Part of a small language model's weights.
Size: 17 layers, 7 heads of 64 (1 for keys and values).
Architecture: biases on query, key and value, tied embeddings.
MLP neurons of a small language model. Each row is named by its layer, matrix (down: output weights) and neuron, and shows model dimensions 298-447. Each number is 128 + 24 x the weight over its row's rms, rounded and kept within 0 to 255. Numbers have three digits each. A neuron's up and down rows have the sign that makes its largest values positive.
A block is one neuron, or neurons of one layer that tend to fire together. Before each block is what it responds to, as a language model described it from the Wikipedia text at the highest values.

Description: Prepositions and table separators. Prepositions and infinitive "to" right after a verb or noun, such as rumored to, fled to, sang in, a member of, plus "|" cell separators in Wikipedia tables.
L11.down27:112088118132177104120169142127153145119159087133116110142163119156110127110111119131165129162134127148138136132126117115084130165176139104154103103126142133137093117118141171095152130155102119149131087099142137088117135119138150123152186135118103134137127118143071131127132126105190158120133170124134131145084135143160125154174127120134107123134091159136123161128167122094085119114101105143093150108101130145136099153149134120152145139100182120175130
L11.down133:134155136128115098145183124066142175151131136101148156140147128170121162094136126109110112152109169110136134125129151147122134126123166103096107115109125125146107135121138095143135124078083167099154096154116122152075125166113203109110082147141127158090140124104179150172158113131141161108130110120153087131109132089080119114142138135123173129144118176128092124095208107121108133140138106127170136165124126138120105155158165107131169129116133107103137
L11.down244:146108144145093143126130135135168166164111147145146126173125141153111110129117138099097155162139144151098088161148106142094127094129156143143126123070143127146119131163150104102111132120140121124086138122121145128120174165155116168153136147134141137143114151142139115169125122144149141119107140181086095127134126110082105110115153135169128161116140134119138099120181136121096168146096150163143149137160115126149091118109114119103079119132147118133092
L11.down628:095127096118155096122165134126112133169141102173108156107121137129169144126108125170115127110133104115109163123108138143153100155179114138134154126123116158109143133138144129137158120143142119105106125075149133138129114087100159111152091149097159106187157130098141105117129117129188129091109139141106126085117153133113158121132116146089108135143134120134125119099116090118126160161122161103101146125147138141141109138152112133148115129148130105118130

Description: Slash separators, word endings. Slashes between numbers in footballer infobox career rows (Apps / Gls) and in IPA phonetic notation; more weakly, word-final suffixes like -ed, -ting and "of" after nouns.
L3.down737:141129133125117122140117172082102133078174097127101097129142163131078097088083108145137101124115120129114159148092162099133144106125121088148124123145098182112134149128150113150179113165103135137116180116109140113168117129145130140139145114130099188120154165122151116078117090210101133104131118135093115156169106133135151139144150123118155152084101141162149126087155167190135104141107101152109142120128144108092111139148132143132082140146098134142119

Description: Opening symbol of a quantity. The opening token of an amount, notation or quoted term, mostly $ before money after "a", plus IPA slashes, opening quotes and numbers before units.
L10.down11:125060101137082109136091159115092152121102116208142167137114133159128146134120124120122113128101119081125126112158155103142094106154154180154116160107123114133137126123147143132150144140111100093117076148115139119128134116156085076121130129143148123123120147146137149107146103109097131121123123121068100133148115129112121158138122135181175176139101127113145161175117147076153125156117160094147139133106169144125102126117114125132125170103113146154158
L10.down37:102139081107098169132167106171115108138174087081095098123141119124133153099171085119151117157162103158100142145111157147117159154124188105160149127125164099103125141138097148151104119170135106131104138167106120105136132150153132130119123140094136090117151129130110130141111126156159113153148135077099114134078119177127106126129127123165085125113156147119148123072139121171147151112158119096125131140151099106086147100093157143108132100122119117100119
L10.down201:097104110132123125131125164151151152102122155119126086094121153102131154123139107119100133160139115152094149120125152111093133138138119106170121127185113134152079103127123093103108112133132139171159160062117149137117159138100133136161171077163115091083095165141138155129120109126183139122131130125113170123109080123113149135091119100152090090188140090162137098075109115131143132126167151130123126129146127154128095161113155142160146142124134152112139
L10.down246:143121135125110098126120093120139142099112108111115101160094136131107102083140097127094132131114108112118091089103130125140131157119128165115136131113090109159114134107119116154136124141112165146120171110078106142140084141115140143139105133125106132118174139136141152140137139141124176150125110150158095120116146125171116186099128124103136118121118068102124144137108107095165161149139152146145184168093149127121138107096132170136141179123147111143186
L10.down327:130102128147101124139103124152107131147151126112084119145084124153149093107087108177137106122109102121132078120105132128141110112117143122138124135104154127157153165136117166141096127148159113117089133156136111086118081145160114133121154108117153097139141129122085156067177151102172119128122171171082136141092110119157156122197134126127125134129122105118141130151111128091113089092191127134143111135108127118106115123110148060151162164092099108134111
L10.down429:117110147109114098162126095141116165122129166120135106123090146116103148114170117135139140151120133145131141120140140105101111116099119129118134088075100136148130127136170118126108163122140140142091122101150179108124139114175124130137116125105125113163159077130114132112145115151143143140099122097127145140119145128148148162123134132132158089169164140124116112137140160147142130166122114103120123137150139109128132139132143106136153149141153121121126
L10.down438:137130114130132113147125101136111120144146127146143149157112126137104086144135097176168135119119133145161099141109120137130152115125117126154120130153133149097136099117135103143120176113152108086163149100134149110101147103104157124144161052160132117153126170118099133104130141122130129130137114133123168111126102126142103187123131137141136163117105113098091174091151169138145142113106114163113150109081112151094074144125094155145105134109115122120094
L10.down529:138140130150190109163127113135068161099110105148155141131147140106113093135123147111110174111122120138084121142109160072122147140122110120128107132123104114109107138091096122128101120188113123150130122164111096114120155129077167123156091116127100150124109141135122150117160150132130146124133120108114127129119108112141120115111156117088103118126130171162130122135190146121149113103096142137122121103123099165133101145112151130087178138116136154137167
L10.down573:119112132144132139129113131110161177104124111150128119147116181104099171090152093136141131123153109083144125113144103040162110140154163148116101147093109163105145079095135159118156117121102153135166129147162116115132071151141128131102121086119162114116176123135121096160148119152117132108144130122114127117096144172121142140146135119165113122119116108120147125105171167117102142108143106136127108070089131148107109142129125099112129144141145097101108
L10.down575:108083117098118107092094167129096146129128131120151104087126124116162111073151126149093119137117091157148132136065152129098130128109105163222130184128115160093123149141127122116113096101135160111081132104090120106128125134156163145175142099145154143127147139137166137096129118137153177142153122073123132151135159098135072121116160169093151116131119117135129120116120101147145133111135184140132172124112117119140138129102111141121125114110074131126138
L10.down685:122147143129167160113094074139147164119098124120154132139101120122154133106128103138085154134073113152130168124112131139125161097037100112143157118142136135156114109103105106161159132162136123130115108148153119100130158146142128149089143120147143136144138126103121143155133098161137133106131120157135122162116167119107140130107155146114089124152157176147183101108121114114132142111108133121130088135117165186104109168089116113121128120091119151135110
L10.down703:087157148118124143108112142149119142140134122106179055129101095091166148138108161106144142142109134159122143127123147121148130149118105147190135114121149145122156126160104121177144072104097142140103154132157119093128149124109088145173110119139144135083116151122110122090100146130152125091111173142137113140117096089166160128133167123149117095146100112172147134169120102110132139137119144101121115143113112121125103135118148143143091155113105172143102
L10.down714:075130101121110111169090180145120143165159128112135114121116131100139139101148109141171181125059142166183132144082140175122136143109125083152127144089161121101153129140095128122140115142112114094142138123111106157143112179147141162139125124132126102136154103163126174109162160146144128142125124115146165160126151143090135098119135119148110104158111158157148115171159146114158115141135114144157089144150144159133129117101144096121150101163169109154100
L10.down732:186141103097138153107107140155114140096153128156157139087128133118146079097098146138086141097116140121138128150116165110124142122125147126139109170126093106119106115149164129125145107162138148129166170126148114128114121110144136149169138078102144157062135116172089090113154160143089104085104114122098101120172139149159095125130122103125164099144087118098149130127103060114129110114109132073128114144128196153082121084172121078150105142151116095111131
L10.down740:148113115108109157138153179108135104147150111122147139168138150119088126116130107111143115182144124085129114122159084174143079152147120129123108111142147144130143146112144141108116125166155136139121148147105129126107122122149131114105121117117124101118121156146057155114168142137163128126117121179119070118122135137080170136150148107145164122161172131124099061156135102126078105103132174174138108127129121126123129132110172133136146134113121184164131
L10.down856:093136137110118095146152133142136126119098153120156138139133106140161099111107116137099118127124137159115087112101075139125103101121113119156130119114134127168152144122126109074148121137089144123099166098127133136178126137181137124136140094123099160122117125096146113087093158096139173105139109138095141101081073121111118128131154123123101152126146159107116102145116123119188149141125178107164157163113092139177125119074120146135076139126143168110144

Description: Table row-ending pipe. The closing | at the end of a wiki table row, often after an empty cell, in filmographies, transfer lists and location or election tables.
L10.down105:120116123133144099148115127108085144149164111112088122149109146116129129092127151172138149166074135152131095132129073103155102134137144099152115140123136155150107100141121150151131136124097166096149107143129152106111101120078120099137121116129119130163135099124139138085114179139094107121156130161147099144137103141122137154137157153124113116137117148112117113155124152106121098104117121142105155145094068179154101143090107120121096146128092151135142
L10.down126:141151136119143087121109111131144132158153120143156097137129110084140108124079124109162136072116157104099130107127132107122090108133172137125154169140100131104100109150103126130127115128100116093137141141119127142123108169099121131114129135117105084128098094137095091109166136124117133139096124179079103144150125110113151122116110168103096153148097155140117098156131152150158104116129120090145146090168161103135135113103122163114105113125122115154124
L10.down215:128182148112174129078135156096139122144110126097149140097120117147136140135105190064157176111139125096081130153129183118139105126128157125130133101150131111079122121142117105153138112129110134115136138107142149173116132092152139146130117122101153138090131129118155155100157097154077114102138119154142102173111137082104129157128105143107146139131142146099117087144111146108103119141130093178151150075139138169133116098106109126105125137099114147127147
L10.down232:151179089108118100100146168129105174120171171087078118124132131125140170153132121147092169135119120132106127152133163146128101140120110173067142143147117122129094138134100162146161093132142101101144155139137125137195115162148114138112083086125155123142112141143107106098107147093109147110160133129133162184115116088118113113150101167123077117174122128104100122096085186145132144143097114115102105109086156155105109130150156140128172115099191078102145
L10.down235:139121095134115121174159168126155158184124117142123107096123149122175129119140163120127142152137120104085103145109114083140056166096124129104110119111135135151144152093115109099090104157155106145095137109151144147138098089097136098105152156149134147150122120115120139165116189132096156112166137142142144112121147120125132140071125148095176152118127147099148092130146134103113117141152132098140144089132114149114109156122123104159095149143150132106139
L10.down239:091182135134125144138152131140124117170121176150128126128123123178132105133111104086149152121089169082111101119139134127107173119154157112160108114164115128112131099123137118119173112094129133129114152123145132109182144168145140108142132128094124115150143151078098118141119119091154135119193120116129174152137148143100111103100151149189147100128123123113156164121127081099130098117160140121111113102140106130109148112128151117160124122154142043125135
L10.down278:112171172112113112085123131139160116163140134131128158151110173119082141132157142121110164141117142092115140123137175112146116143129146104120100124155106145201118129121148123109135125132124162144129142126133126157107111116103132094157093087154153143147068144106132146144139197102125150115149101182079126129098127095140145134124160142103150136144130173155086106134114122185122138143129132105153082147162143096144108080133099155127086125133130111102128
L10.down330:145104113167136102143136128146128111105146153142100145120121112135112131134136145104136106100145126146137135147138152133138154092129125119114127136109127142118169120133119118118111141107101112141117117135108134105126160131130135079141106127135146117139123127133163105100143148103111134126115093126136121121116120144131085123116131121093132154129139127114125149119140100131131104108120150110101123107109141082138132103128104126141115143111148135128106
L10.down355:146105155082146142120142120145148121105125143165167107107139111135151163133068140165132142163138113106121106146122080128130129164132140164115128151147135128090100118121110121181118114116136097153149124149145143184126104154110133158105101102150119101108091169112152157129176097106088110105089109166129099151124112134138146140134134127108079118099177072164118108141142167130133147117147124128152134100144106120069169126133119141130115134152116110110128
L10.down388:117143149107139129127168155132141083168103109154125139102124109098159097141115110147135144142110134125131155130103094140109132114163136162122131108123140147159113095110111160124154104130128140083135121162134100087147163099147156118104150164121116068102131125119140146103123097129112177121123133146113128127120138098145123137098121130133091124118136131161152145094154116178108142128115113150141140119167136151115145131155134158125140135139105162127166
L10.down454:146100124127131115156113139152121093113111153139106125102087127120097116146129157129100128136144115134181125112122112124124145107117141116076129133106129155151132114149075152151118095134139071099134095146150139111146150137131167114172126146133144099108151165158125152155106150131143129104153131107144125094152089136165125117108091164119143123150139129107145130166132133123108097139150135139120158139151123145082084111094124114166142103079096107141138
L10.down554:087122122138155109124120115099119086101118115132086128113136139165168181154071108137104127158108098169173098125095098100146130124131137099187113077135120197130141155138174141144127119128096126108129117165163123105182138124068149137130138139116118134152166118136122145125110093115080107124139134144137113077128136140127127121192122102109085134165140122142093102100139089130091111109115131128145112130109116117154098101107084109108103135142134112103132
L10.down599:164096157159070125130170113129117125110128098122165168153087129103128108149119181138142159099117101124117103145133144133121148131118160109102156151147094142103106079125155134116115119115095111100112143117095178125094131109121127135133101109124098164105113134119139115118176143136155110121078128134119174087125127160094137146090111163121147142151089143139143135109132118090125074135137163120170148089121128085132148158145163109112125092083113109121177
L10.down679:139152128151156133120149144143162123151144109115169144128152093118102123153096129149135112124150113160125145125125148126133119153133136127083116127121085122132146164145133151144118156148122104130158130184148161104136144132074114131115097120145115127111163188159150125117112105124082136147118109159128137143139124094144154142109132117103132084103112097131130119129131144136123154148169122127130137104177161136156152129133105129146165108105078134159098
L10.down752:145156102119109149099126150111128092132147155177108119119098127092117086113135163114138123123115105110136123089145131117184120137164141140094128115116140069129114138140131151111160074088126118162117198142136132103151129138068093140101161140119149138097147114109109138068135140132145166168112107105106130175108138139146106132139157123126101098125108108108114158107130143102119151132111137159093106122087136146114143120162140108105135099152118134137146
L10.down888:144123172136116147124128138129097161136131116113187104136146092163187124145117140137135140162156105131131168148116123116115113100159149142084167136132131120120124148103139176126140087115157131131079142146116133105106142102138160109149129096165144133136131131160141098147095109088143126166165113126131109097126084095122149129126166132140110132096161121141115097127113145109111174141133155117146140138102130187119145106116142111117123125109172106131122